Weights of a small transformer language model: width 576, 76.2M parameters.
MLP neurons of a small language model. Each row is named by its layer, matrix (gate and up: input weights) and neuron, and shows model dimensions 192-255. Each number is 128 + 24 x the weight over its row's rms, rounded and kept within 0 to 255. A neuron's up and down rows have the sign that makes its largest values positive.
A block is one neuron, or neurons of one layer that tend to fire together. After each block is what it responds to, as a language model described it from the Wikipedia text at the highest values.

L6.gate807 [ 88 137 139 146  72 129 127 123 111 161 125 143 123  97 126 114 157 179 128 108 172 153 139 141  81  76 145 125 104  98 140 134  77 153 111 144 117 115 159 154 128 117 132 143 127 112 179 138 142  70  77 114 129 153  98 141 134  95 140 193 117 111 130 138]
L6.up807 [126 122 121 129 119 113 142 120 143 118 140 157 140 129 122 119 116 150 173 176 160 126 142 118 128 130 126 183 117 169 167 140 101 116 102 144 147 118 109 125 144  81 138 116  95 124 139 132 154 152 109 124 119 128 139 144  73 109 132 143 165 100 137 114]
Responds to: Noun-ending suffix pieces

L5.gate54 [133 182 170 107 104 141 114 111 115 130 191 152 206 100 127  99 160 161 117 146 112  87 154  98 130 127 117 121 154 155 148 141 146 140  60 156 146 142 144 127 114 144 103 126 139 111 113 137 140 121 117 145 124 142 142 156 129 106 115  86 137 179 151 136]
L5.up54 [133 145 118  86 107 144 137 123 111 135 154 124 120 107 128 121 166 122 143 140 162 148 146 119 142 138 152 112  92 136 170 126 132 112 167 121 147 125 166 126 137 116 111 116 149 104 145  75 180  87 118 115 140 123 130 104 144  64 128 121 120 168  88 138]
L5.gate80 [116 164 125 115 119 122 134  90 117 155 128 101 124 107 151 128 134 118 157 154 170 113 131 110  95 118 126  98 181 128 176 148 128 112  94 116 149 125 180 108 131 115 123 123 107 144 142 139 113 117 123 160 101 101 115 130 160 110 127 171 112  90 131 107]
L5.up80 [131 151 120 106 108 120 148 157 134 125 138 139 131 120 170 151 155 172 135 153 112 163 118 126 149 126 135 129 185  98 188 157 124 148 158 107 180 138 129 104 111 146  83  66 123 135 163 146 126 150 132 121 146 100  95 143 167  91 163 121 110 118 157  97]
L5.gate287 [117 136 141 114 162 126 145 143 148 161 135 119 123 148 131 121 125 107 108 139 144 147 159 145 147 129 142 118 138 131 111 132 150 142 133 147 132 143 132 149 150 122 131 164 106  74 116 109 140 151 124 142 102 152 146 177 112 137 104 187 127 151  79 106]
L5.up287 [116 119 154 141 110 122 121 104 157 119 147 154 187 120 105 114 121 149 106 139 115 117 150 130  97 132 145 115 151 164 123  64 130 151 131 114  96 158 125 157 119 147 127 152 130 135 148 117 170 132 169 127 160 114 135 146  93 130  79 118 162 136 108  81]
L5.gate910 [133 122 120 141 109 133 121 104 131 136 121 105 149 134 109  89 130  92 118 116 120 150 128  77 125  92 138 113  99 113 105 130  80 144 197 162 139 107 177 108 151 104 135 164 152 100 135  97 129 120 118 116  78 102 142 110 146 142 128 152 157  91 153 124]
L5.up910 [145  98 113 132 101 143 115 148 163  92 142  99 131 121 183 126 128 133 154 140 109 119 120 166 130  96 130 122 111 136 132 171  84 152 137 139 180 110 141 108 156  97 118 158 185 155 119 111  97 155 130 152 140 126 142 112 177 133 117 140 120 127 118 136]
L5.gate943 [105  97 101 121 150 150 156 108 114 147 142 143 103 141 151 120 132  65 126  51 147 118 145 115 168 151 134 165 148 148 117 102  99 116 151 127 167 124 170 157 125 113 141 114 164 128 151  85 120 128 116 118 156 125 182 144 133 123  86 149 181 133 129 115]
L5.up943 [147 159 151 124 151 146 113 171 143  96 140 108  89  96 116 121 150 137 154 161 106  99 116  88 138  77  98 150 129  88 108 145 122 133 101 142 114 128 144 121 197 106 123 138 132  86  90 169  95 111 124  94 101 129 105 135 160 104 154 179  93 137 105 117]
L5.gate1062 [118 107 102 132 138 143 152 103 154 167 102 100 142 147 113  73 113 128 155 148 111 146 100 123 144 129 147 187 114 119 146 108  94 146 149  78 158 132 120 114 122 111 145 169  77 165 132  89 100 140 127 129  94 103 157 141 137 113 176 141 121 114 131 112]
L5.up1062 [128 141 140 111  86 133 134 192 160 134 151 105 108 121 131 131 128  88 136 130 177 142 122 164 101 126 125 146 113 120 149 134 142 111 119  88  95 147 142 116 122 133 138 117 129 126 160 126 124 121 140 150  98 140 130 161 116 157 139 157 116  83 108 150]
L5.gate1097 [116 133 102 122 144 149 135  83 115 130 204 117 127 115 123 127 134 147 138  98 138  92 155 129 116 153 121 111 107 131  96 120  97  91  92 115 130 133 113  81 109 154 147 117 156 106 118  88  68 140 129 164 152 149 165 137 119 132 128 162  91  68 144 153]
L5.up1097 [125  82  94 116  91 106 130 154 103 139 108 118 125 148 160  71 101 157 114 172 143 147 150 153 120  91 121 116 144 105 147  89 142 116 148 132 130 121 161 129  92 143 118 110 138 137 126 114 165  71 126 104 101 129 141 119 126 131 135  91 109 135  94 134]
L5.gate1194 [114 125 150  85 147 107 102 143 139 101 105 132 157 110 158 125 103 109 155 106 145 129 139 155  84 124 108 160 114 104 163 151  70 111 136 142 130 106 162 125 145  96 102 107  58 115 152  79 156 134  81 120 162 122 132 118 104 108 131 128 102 154 117 102]
L5.up1194 [115 136 117 114 146 172 107 100  96 138 154 107 115 143 159 151 103 149 125  76 143  98 152 110 138 143  80 100 136 144 130 148  93 102 139 150 172 143 143  74  98 139 131 151 120 137 150 108 134 111 134 119 127 142 116 161 120 134 161 152 105 119 169 137]
Responds to: Sequence and temporal words

L13.gate194 [156 149  97 147 146 104 121 106 132  98 106 136 103 100 176 120 181 137 117 164 150 107 185 144 126 129 138 117 101 116 108 127  85 165 127 116 151  96 116 135 180 100 146 101 150  60 109  95 145 132 121 132 123 154 159 109 115 153 156 188 147  86 110 140]
L13.up194 [174 161  67 144 137 113 120 117 122 110 147 133 130 135 148 129 166 143  83 189 131 158 121 134 124 121 147 133 147 116 126 145  93 164 149 142 129 145 111 130 141 149 125 150 142  93  92 153 110 145 130 131 139 128 127  97  88 174  98 117 149  74 135 162]
L13.gate500 [135 164 130 172 127 146 123 105 105 146 146 100 152 101 156 118 117 104 109 153 128 134 116 130 146 118 122 133 113 135 152 181 108  96 120 129 148 111 134 110 143  95  97 176 110 101 121 131 122 158 134 151 105 126 125 124 121 117 150 167 127 116 113  98]
L13.up500 [153 120 143 139 121 144  97 130 144 108  88 131 126 129 120 114 105 136  91 119 107 148 117 139 149  96 144  87 140 129 106 138 133 118 144 117 126 141 117 139 138 128 119 143 106 137 130 109 158 110 141 156 103 113 153 155 163 182 105 150 118 131 125 134]
L13.gate633 [157 158 124 163 119 131 107 120 183 116 159 115  48 123 153 127 131 105 147 114 145 121 116 125 150 157 147 114 159 114 122 122 173 134 141 125 159 213  90 115 119 106 126 137 162  99 164 112 137 124  74 107 116 112 143 127 146 158  91 134  98 129 121 147]
L13.up633 [127 108 135 158 158 122 165  94 130 113 133  80 111 115 163 132 115 105 190  86 133 115 127 128 132  98 137 142 150 111 112 115 144 100 110 101 121 176 124 162 113  99 124 139 131 119 137 132 204  94 121 110  76 129 114 111 123 150 115 117  88  94 160  91]
L13.gate689 [134 163 170 143 140 161 112 145 116 117 124  98 122 144  98 100 123  95 101 160 110 112 134 159 133 115 127 116 126 107  93 154 158 141 116 137 128 169 157 101 139 146 106 113 102 144 107 130 113 152  74 117 109 142 133 162 112 121  97 120 103 133  92 143]
L13.up689 [112 169 138 149 102 145 103  81 132 139  86 179 107 102 120 114 115 132 124 135  91 124 142 105 122 130 123 142 119 121 128 136 130  59 144 144 158 114 138 149 149 136 177 217 101 164 156  79  95 116  97 150 109 149 145 108 114 105 133 148 151 118 149 188]
L13.gate833 [152 141 155 170 152 194 141 139 101 128 145 161 107 151 158 155 107 148 136 158 152 115  81 125 136 141 141 155 122 125 126 104 121  82 120  96 152 122 128 107 161 118 117 115 147 134 139 106 136  74 111 124 112 111 101 117 166  94 143 150 107 144 117 121]
L13.up833 [158 141  71 118 161 144 103 131 129 122 115  82  93 118 127 127  95  73 126 135 138 111 145 154 122 144 124  87 146 142 138 152 149 131 144 135 130 237  98 141  83 154 114 118 133 108 121 129 149 146 156 139  98 134 142 156  95 118 124 149 125 100 154 129]
L13.gate948 [138 149 111 147 119 110 129 137 121 122 123 146  99 130 173 132  95 109 176 105 147  91 111 173 152 117 176  59 100 112 130 144 119  96 141 145 148 117 151 157 136  93 103 162 141  95 115 146 172  80 127 126 150 132  99 125 131  91  94 158 131  96 139  95]
L13.up948 [152 139 133 126 160 137 143 111 147  63 174 158  93 132 139 122 173  99 136 126 149 100 103 148 121 110 146 126 175 142 109 143 130 125 120 145 136 137 123 113 147 128 138 123 122 111 121 140 120 129 154 163 121 124 129  96 126 112 147  99 127  98 122 138]
L13.gate1202 [127 132  91 129 137 120 108  77  97 148 117 134 109 103 116 111 100 124  87 105 120  99 143 138 118 157 124  96 104 115  94  98 133 141 107 151 112 127 147 122 169 169 106 172 131 102 129 125 144 143 141 147 129  97 142 145 113 125 125 185 120 109  97  76]
L13.up1202 [104 113 157 102  92 162 139 136 126 116 137 125 133 111 123 136 115 163 126 133 113  91 155 115 153 146 138  91 118  99  99 117 122 148 139  88 155 120 147 131 100 155 111 157 104 148 104 127 123 118 129 160 174 171 122 116 122 116 123 133 109 122 103 160]
L13.gate1491 [153 124 147  97 170 131  88 127 121 151 103 126 123 165 135 110 166 114 101  94 121 122 142 131 114 146 181 135 116 137 135 134  98 119 135  94 151 155 121 153 114 119 149 128 124 134 147 122 160 110 110 114 118 115 136 128 133 122 151 134 113 100 106 141]
L13.up1491 [142 121  94 160 133 194 107 143 138 100 107 126 129 111 131 160 140 132 133 133 112 124  62 101 142  89 138 110 100 109 117 118 133 136 149 122 151 135 133 132 126 123 135 151 113  89 168 146 138 158  90 127 132  94 122 124 161 170 129 103 107 140 154 114]
Responds to: Foreign name word-pieces

L5.gate61 [ 63  96  89 114 144 109 128  73 140 121 114  86 121 163 169 123 126 143 161 166 173 128 149 139 148 106 142  90  91  93 169 145 117 105 146  94 158  70 136 146 150  80 110 103 142 119 160 122 130 127  56 113 142 169 157 130 107  98 121 162 104 179 114 112]
L5.up61 [113 118 125 148 126 130 127  92 129  70 144 152 108 166  98 139 116 157 131 134 168 142 143 154  88 117 161 173 128 122 113 136 115  84 109 107 147 114 131 144 152 132 108 111 132 109 100 134 164 153 131 119 128 142 165 140 104 115 138 161 125 139  96 138]
L5.gate94 [105 161  81 110 138 129 127 106 124 162 189 115 162 114 138 143 168 110  87 131 160 111 121 126 144 149 110 100 145 113 111 165 110 141 129 118 146 132 168 115 147 128 133 146 158  92 166 115 133  95 101 118 143 160 127 133 132 103 132 108 118 162 118 149]
L5.up94 [157 136 108 164 146 109 158  86 147  81 114  84 115 127 106 144 113 113 163  97 142 108 111 152 161 156 137 127 155 137 161 146 136 118 124 112 150  90 133 130 153 114 149 137 144 103 139  90 141 127 129 146  92  90 111 125 131 139 114 114  98 118 149 139]
L5.gate113 [113 103 123 129 106 119 145  85 139  97 157 149 144  93 133 120 153 105  99 131 177 129 173 154 122 126 111 149 114 162 144 114 115  97 147 138  95 138 108 143 146 122 139 118 109 113 155 108 120 103  94 130 143 115 152 118 127 121 122 144 122 106 102 150]
L5.up113 [ 97 155 153 118  85 101 146 127 173 133 112 137 100 121 148  82 129 118 126 169 103 165  94 167 118 148 143 105 128 121 145 161 141 108  79 112  98 111 152 110 155 144  91 114 147 109 131 123  86 108 105 120 144 147 122 136 120 111 140 117  90 144 128 130]
L5.gate212 [144 108 194 156 130  92 129  95 101 107 144 128 120 114 126 166 146 113 106 147  93  96 164 119 135 154 180 126 122 132 123 120 185  82 133 156 105 159 153 136 118 133 119 145 102  83 126 144 149 130 115 113 122  76 131 132 127 114 140  94 137 151 156 112]
L5.up212 [103 141 116 149 155 135 120 146 107 120 125 125 109 103 193 118 132 132 162  92 122 125  76 152 156  62 129 137 123 111 157 116 125  98 146 133 167  95 125 128 138 158 127 141 193 106 157 124 107 109 119 103 154 124  97 132 133  92 117 124  90 153 139 135]
L5.gate266 [132 100  76 123 113 114 165 141 131 126 101 120 105 117 112 116 131  79 126 137 175  85 112 115  79 118 145 130 161 127 111  92 122 172 140 120 121 149 123 130 152 105 165 136 118 127 125  94  94 137 124 132 135 148 102 109 135 106  87 170  89 120 114 134]
L5.up266 [112 129  77 143 123 120 126 146 169 186 125 128 142 139 169 132 103 153 163 104 135  95 128 136 117 113  97 116  87 110 154 143 139 150 102 101 100 140 110 138 148 146 104 134 151 144 149  83  83 108 140 166 191 137 135 101 139 156 126 112 136 126 155  85]
L5.gate396 [100 134 130 167 152 103 101 149 103 113 118 103  87 135 122  64 159 167 107 138 122 118 162 153 118 150 132 125 108 147 129 115 161 122 161 152 129  95 165 124 146 122 101 163 114 141 106 101 106  73  72 170 147 103 127 136  98 162 120 147 136 151  86 182]
L5.up396 [ 69  74 112 159 137 126 106 159 146 115 148 133 136 131 157  62 138 132 103 117 101 131 185 114 187 123 146 120 126 141 178 145 146 120 132  85 121 123 135 138 151 110 128 152 141 161 111 126 119  75 134 118 106 143 164 135 128 118 149 150 128 164 157 130]
L5.gate669 [105 144 110 150 128 152 132 108 117 115 118 147  89 125 104  87 126 123 159 142 167 110 152 166 101 155 140 141 135  94 182 146 174 113 136  96 118 111 157 128 148 136 150  93 154  73 186 120 124  91 100 141 176 149 112 151 134 109 109 118 133 146 123 126]
L5.up669 [ 73 124 157 156 108 120 124 137 133 128 184 133 141 135 112  81 135 127 122 140 161 135 144 166 115 134 150 153 151 138 156 147 135 109 125 122 137  98 126 148 144 136 119 140 125 116 178 143 152 108 135 123 110 153  91  96 145 143 124  93 118 173  89 127]
L5.gate1103 [151 166  94 144 136 101 128 106 106 113 168 118 126 120 175 113 130  96 150 159 149 126 132 105 144 144 102 111 122 137 137 126 108 114 120 118 140 125 149 171 133 151 135 142 129  73 110 103  90 103 109 148 152 156 114  91 140 108 122 138  91 124 109 136]
L5.up1103 [111 131 148 103 148  83 120  97  94 112 164 125 133 121 134 142 102 111 144 145 171 161 133 161 150 121 125 141 118 135 127 172 172 107 100 131 159 135 101 106 160 144 178 101 164 139 126 107 143 140 128 161 119 187  81 108 128 109 149 181 130 155  86 135]
Responds to: Action/process nouns

L5.gate301 [ 76 113 149 101 122 155 125  95 117 139 137 145 170 100 155 132 145 148 121 101 160 149 161 147 115 162 157 127 132 146 128 130 139 120 137 105 165 170 138 114 102 103 161 150 165  86 139 163 145 118 117 149 141  77  72 128 115 129 116 147 173 135 133  93]
L5.up301 [103 126 149  94 126 146 140 131 157 126 159 139 144 107  72 119 146 142 103 155 120 137 149 126 106 134 138 116 131 134 117  68 210 162 160 127 111 139  96 136 118 100 111 133 128 110 118 144 143 135 119 156  99  86 101 109 125 133 113 163  91 139 131 116]
L5.gate389 [125 134 111 114 129 144 116 119 105 124 104 131  96 169 169  77  98 162 125 122 153 101 116 125 114 106 153 134 156 122 160 164 111  77 134 143 157 161 122 133 130 124 155 135 126 145 116 148 163 109 120 122 134 115 144 111 134 109 127 131 117  93 113 141]
L5.up389 [144 144 122  95 124 151 125 132 148 105 110 150 101 130 133  87  84 169 143 123 149 118  87 137 124 124 134  74 136 104 135 137 127 122 164 156 108 143 117 130 126 132 156 130 135 143  76 119 131  88  97 101 107 105 124 121 128 121 120 125 137 122  98 159]
L5.gate395 [148 118 145 135 172 134 104 121 133 140 151 160 122 138  96 120 123 157 127 121 124 113 145 123 140  96 157 123 138 135 129 170  72 167 139 146 127 155 141 136 137 129 113 119 170 132 158 140 139 185 138 126 153 127 103 141 107 139 132 147  84 115 113 142]
L5.up395 [ 98 128 113 158 123  90  78  98 119 135 103 101 122 166 152 109 147 125 114 142 131 117 165 108 120  96 145 117 125 159 128 144 104 174 122 175 138 159 115 119 149  80 114 131 126 150 104 124 144 130 127 149  85 127 134 120 135 141 150 114 124 129 134 143]
L5.gate572 [ 96 138 115 125 112 141  99 137 108  95 171 136 121 151 119 136 127 133 100  85 123 141 186 109 133 141 137 127 132 172 104 121 131 122 137 152  98 142  82  88 155 147 139 149 172 111 137 108 130 115 126 125 158 163  92 149 118 101 102 156 108 119 130 169]
L5.up572 [115 144 107 150 134  93 145 161  95 135 135 115 146 140 123 101 169 175 113 100 132 142 128 115 155 118 105 118 138 151 130 159 101 141 130 156 108 129 126 122 136 108  92 129 154  87 151 141 144 116  90 146 180 128 132 134 114 138 106 142 169 126 135 130]
L5.gate785 [128 135 130 163 152  93 102 105  93 121 126 158 123 131 157 136 139 145 109 102 144 135 148  90 180 143 126 133 123 126  79 197 119 120 112 167 138 130 110 123 130 125 162 127 161 100 141 126 154 113 148 112 136  97  93  77 135 140 103 138 143 102 115 130]
L5.up785 [157 136 104 137 180 138  89 142 124 130 144 178 180 122 152 145 104 175 127 154 144 126 123 109 125 125 155 126 151 112  94 139 140 116 129 137 121 136 103  69 117 185 169 112 122 121 120 152 123 178 146 131 103 100 107 118 139 131 126 169 115 138 128 140]
L5.gate967 [127 136  90 117 139 107 163 137 105 148 122 127 151 121 169 176 113  97 141 105 139 101 113 141 148 132 180 122 187 132 139 190 146 130 147 183 179 157 164 114 144 139 115 121 149 103 153  94 161 129 136 125 117 156 106 162  97 122 167 138 118 121 145 152]
L5.up967 [149 101 115 106 136 120 105 122 120 157 143 149 157 179 104 123 147 143 125 159 148 103 186  89 158 125 111  96 116 163 156 153 168 175 128 129 172 142 153 142 118 106 159 110 141 147 140 123 110 111  93 118  85 126 108 133 169 108 155 128 176  70  95 155]
L5.gate1372 [118 147 159 156 143  97 133 112  87 112 133 173 165 135 130 103 119 135 164 131 163 101 142  78 176 125 174  94 134 152 139  98 126  88 183 133 135 113 148 174 168 155 150 108 151 131 136 109 129 136 121 130 130 108  87 111 129 157 102 128 170 106 147 131]
L5.up1372 [141 158 114 129 141 147 106 134 131 144 152 116  97 150 105 157 131 131 113 136 144  83 156 149  85 130 108 129 151 109 179 123 100 134 170 181 126 143 122 144 107 154 139 201 114 108 161 142 142 115 107 133 130 103 134  85  88 131 172 135 110 143 103 133]
L5.gate1454 [127  85 183 130 149 121 127 111 141 157 119 154 149 149 133  95 133 124 108 160 131 105 147 146 110 108  95 122 103 115 129 129 146 125 156 116 117 125 165  79 128  81 158 158 126 149 157  96 108 104 145 142  83 129 133 104 135 114 130 172  81 100 132  89]
L5.up1454 [141 128  79  99 120 112 144 111 112 138 128 167 149 126 149  84 125 129  84 136 149 110 183 118 172 114 109 100 145 172 117 161 113 135 152 148 124 166 134  84 173  85 147 129 108 119 155 108 133 130 119 113 140 106 123 115 113 131 110 105  78 121 117 138]
Responds to: Early word-piece continuation

L6.gate723 [148 155 124  94 146  88 106 102 123  94 140  92 130  97 123 136  92 145 117  76 141 120 151 135 134 136 132 106 155  82  90 101 113 108 103 102 126 103  93 133 171 103 123 127  96 123 118 161 146 111 119 109 105 142 109 111 106 138  96 179 116 112 130 119]
L6.up723 [131 129 147 110 158 182 137 104 103 141 136 110 108 124 121 144 137 120 113 116 146 150 120 148 103  93 119  91 110 157 140 149 102  69 130 185 147 185 130 109 115 121  98 120 154 124 101 140 134 160 126 105 116 140 117 113 145 156 139  81 116 123 143 107]
Responds to: Name-ending subword pieces

L13.gate63 [108 139 147 155 142 110  98 105 151 105  86 139  86 160 112 110 122 161 111 168 137 112 139 120 173 115 100 124 117 141  93 167 102 133 124 156 160 110 162 102 178 140 197 149 125  88 156 165 121 132 131 101 126 130 120  92 151  94 123  79  93 139 101 145]
L13.up63 [132 161 120 137 155 110 100 121 180  90 126 112 113 188 125 132 139 133 138 101 129  90 100 113 104 121  95 156 124 126 130 140  87 169 121 111 130 165 112 138 133  69 199 123 121 129 104 108 152 137 119 116 134 114 115 141  88 120 129 106 132 128 167 136]
L13.gate634 [139 133 121 145 125 110 141 141 139 134 125  93 154 125 122 148 155  97 110 109 150 176 173 104  55 139 109  99 147 127 131  69 114 109 121 184 123 118 131 182 114 114  93 195 151 146 118 128 111 142 140 118  93 134 156 121 144  86  94  82 109 105 128 172]
L13.up634 [165 113 137 114 109 124 114 141 110 103 141 134 126 103 193 131 120 129 132 135 119 135 105 117 148 134 122 168 105 159 144 192 115 153 132 107 144 132 125 126 120 146 147 141 133 172 139 202 174 125 137 141 145 156 120  55 117 147 112 115 143 123 168 103]
L13.gate682 [110 152 103  82 116 119 148 141 111  90 124 166 106 122 137 122  99 115 151 170 131  89 142 116  97 121 152  99 136 144  95 135 122 114 134 122 115 128 106  96  81 128 170 168 137 134 193 141 115 107 102 116 171 111 167 111 136 120 155 118 117 129 134 126]
L13.up682 [131 177  86 146 119 107 145 124  77  97 185 110 133 143 130  98  63 123 159 118 149 134 155 123 150 123 178 143 126 134 127 131 137 113 123 137 159 169 119 124 121  84 149 124 163  66 136 142 130 114 151 167 137 128 120 168 120 121 124 126 128 114  83 127]
L13.gate1000 [121 124 123  82 156 134 128 148  91 137 153 141 127 108 123 111 112 157 153 132 131 116 132 100 104 131 108 176 146  83 126 126 182  98 100 122 124 114 129 132 129 137  97 119  91 133 136 142 113  98 139 139 111 129 146 133 119 120 110 139  81 136 119 124]
L13.up1000 [131 165 145  82 157 120  97 148 147 124  79 147 172 108 162 135 121 164 135 146 123 109 161 161 120 119 115 172 132 121 130 119 108 129 132 119 107 140 135 164 140 111 143 105 113  87 139 178 136 131 141 108 154 134 131 156 157 137 117 135 146 162 153 142]
L13.gate1051 [106 142  97 181 177 132 128 122 175  91 148 152 106 118 170  86 135 144 119 129 158 130 166 122 162 146 101 141 127 146 125 113 116 108  84 133 152 108 150 144 158 105 118 102 149  95 111 128 113 129 105 145 137 117  82 136 115 135 145 148 120  99  90 114]
L13.up1051 [130 142  93 182 160 122 117 100 129 103 157 129  92  98 139  77  97 132 100 170 182 103 118 130 104 122 136 197 142 146 134  75 165 138 120 130  85 139 171 167 150 113 148 115 100 107 142 159 110 149 123 154 124  95  91 146 115 148 178 146 125 119  65 138]
L13.gate1060 [ 76 137 129 114 165 154 177 121 157 123 117 186 115 133 129  90 119  92 112 101 140 121 161  85 109 133 132 108 145 104  95 140 116  89 128 130 159 121 159 136 131  95  98 134 134 117 174 166 119 173  51 112 127 134 126 117 141 157  90  74 153  94 134  97]
L13.up1060 [148 153 116 100 148 170 145 157 123 103 143 156 104 141 144 120 114 158  93 109 144 119 137 121 108 165 139 163  93  99 106 139 108 122  91 127 132 143 115 157 109 129 125 143  82 140 157 172 138 162 100 110 115 132 102 132 116 162  70  88 149 112 159 120]
L13.gate1105 [126 173 107 156  80 125 144  53 146 115 119 119 141 126 144 125 163 107 137 120 157 121 104 119 116 165 108 149 161 159 123 121 106 115 128 139 150 151 113 146 112  84 115 123  91 157 138 112 133 112  91 150 155 136  84 118  92  99 139 116 171 146  95 142]
L13.up1105 [144 161 142  95 134 158 122 119 134 120 151 119 137 117 137  68 117 147 110 185  99 147 141 112 115 108 144 117 104 129 143 141 156 119 103 112 116 141 145 123 162 162 172 130 118  76 153 131 127  98 103 139 152 137 141 148 157 122 153 135  97 153 143 126]
L13.gate1195 [158 153 144 140 155 106 138 107 181 108 162 114 175 110 138  99 120  86 124 159 134 115 129 120 127 120 127 117 135 111 110 158 124 119 139 109 122 120  96 167  72 110 153 119 133 101 176  93 133  88  85 122 130 102 112 145 147 150 124 165 180 119 109 142]
L13.up1195 [144 137 114 166 157 147 131  66 133  90 127 142 135  84 119 148 125 119 125 148 159 149 119 188 143 105 127 130 127 125 121 123 145  96 139 171 128  83  71 120 126 100 138 163 108 134 119 127 124 107  87 142 142 103 175 131 127 132  94  85 136  79 146 115]
Responds to: Event nouns and suffixes

L13.gate14 [142 141 112 103 164 148 142 128 134  93 142 143  98 170 155  97 112 135 132 103 104 129 144 148 136 123 110 112 130 126  96 199  87 102 137  90 157  89 159 118 160 123 138 117 164  85 165  89 120 142  92 121 139 107 167 113 148 117 125 132 122 118 120 135]
L13.up14 [135 158 102 106 134 154 172 145 137 120 143 147 103 134 109 148 104 142 112 160 125 145  93 138 135 106 137 157 137 103  95 126 102 130 128 134 138 171 158 167  94 170 117 145 136 135 106 105 133 138 140  88 105 114 119 129 115 110 156 125 155 143 136 135]
L13.gate148 [109 152 182 140 128 127 116 125 114 142 194 134 103 118 187 148 200 182 142 145 117 122 133 104 120 147 120 142 117 130 136 160 172 144 110 120 106 103 141 123 132  93 105 110 148 117 108 134 110  86 136  98 126 124 134 143 107  77 165 108 124 146 113 123]
L13.up148 [130 108 134 118 143 121 120 121 125 111 146 103  83 109 149 113 119 139 133 114 152 122 155 127 183 107 129 155 126 118 110 110 107 108 105  90 113 156 116  83 118 131 113 123 140 115 124 174 140 114 148 120  79 112 130  97 140 101 130 136 109 102 102 130]
L13.gate234 [172  88 133 148 137 153 175 112 134  79 123 103 139  94 162 146  97 142 142  94 138 133 155  90 147 128 147 153 109 134 127 114 123 137 150 115 133 121 128 157 145  94 134 177 157 108 126 154 135 150 160 174 100 127 120 127 132 135 140 143 135 128 123  78]
L13.up234 [125 121  71 153 122 178 118 135 152 155 158 114  92 150 137 116 172 114 105 110 116  81 141 137 140  81 160 113  66 109 101 175 210 133  71 155 141 114 128 140 109 132 102 152 134 136 144 143 108 127 158 122 115 122 154 161 110 111 121 153 150 176 115 145]
L13.gate387 [ 94 114 133  97 105  98 119 115 115 130 125 171 102 120 122 106 138 178 130 181 122 161 123  96 128 154 115 172 115 111 128 130  89 127 160 143 144 106 134 165 157 123 149 143 138  90 176 145 120 111 141 113  86 142 128 103 139  66 127 118 110 149 125 143]
L13.up387 [125 148 139  65 125  98  92 141 114 112 108 104 108 124  74 164 110 174 104 141 168 175 103 117 137 135 113 189 128 124 111  91  93 153 149 126 130 176 115 174 130 144 124 131 123  92 146 179 133 132 133 119  90 105  94 132 132  67 115  89 117 113 149 174]
L13.gate400 [102  94 138 132 132 105  91 129 155 107 133 126 103 105 158 128 107 181 149 123 148 121  96 128 117 115 192 106 122  82  86 104 130 130 166 122 136 109 142 158 170 135 193 101 108 114  94 166 114 131 113 150 136 131 122 135 126 113 169 140 123 138 130 136]
L13.up400 [ 98 200 132 163 143  96 133 138 111 143 206 116 179 123  99 133 144 134 138 156 104 114 155 124 142 167 110 140 153 153 117 109 124 149  68 115 131  83 124 156 136 128 106 123 117 120 137 125 141 151 143 148 132  90 174 164 159 145 120 123 201 148 126 142]
L13.gate866 [138 115 142 162 159 158 117 113 147 146  88 160 141  94 129 110 125 158  97 157 151 152 159 119 124 131 203 116 110  85 100 167 163 124 142 130 144 137 107 114 134 137  85 107 151 164 137 198 128 129 118 132 110 103 122 136 129 115 123 164 120 101 145 154]
L13.up866 [122 122 156 111 109 126 140 135 110 140 153 124 136 112 103 118  90 169  96 116 100 141 134  93 114 146 130 120 117 137 144  92 159 153 127 145 107 143 121 148 155 112  98 113 145  97 127 160 151 134 111 107 113  94 102 136 145 126 136 129 140 156 110 142]
L13.gate1074 [165 143 140 102 129 116 115 140  88 136 128 145 115 127 121 147 117 157 110 168  95 141 141 112 170 127 122 127 115  95 136 102 130 163 142 110 136 129  93 132 154 105 166 114 111 103 125 155 114 132 113 112 150 105 119 131 130 105  97 126 129  94 159 128]
L13.up1074 [ 99 133 126 110 159 127 149 104 138 113 145 116 102 130 144 138 114 132  92 141 161 124  94 119 134 106 145 139 117 117 142 140 111 135 117 125 129  93 132 130 119 128 144 181 103  87 118 157 163 128 116 113 113 107  97 100 145 159  86 137 141 149 101 140]
L13.gate1157 [162 166 103  96 170 125 107 149 165 134 157 162 151  92 144 149 125 174 121 112 122 139 126 123  99 146  90 113 120  96  76 113 135 118 109 140 145 162 115 117 128 129 143 105 112 142 116 159 134  76 120 106 136 143 131 110 155 145 114 135 169 121 115 108]
L13.up1157 [129 132 129 155  95 124 113 122 137  62  90 103 152 123  85 155 104 138 123 114 131 126 104 135 195 109 110 100 106 139 115  79 121  95 115 134  89 137  79 135 160 148 114 113 157 136 151  92 133 153 111 121  77  89 153 146 165 162 164 153 146 115 130  93]
Responds to: Clause-opening temporal connectives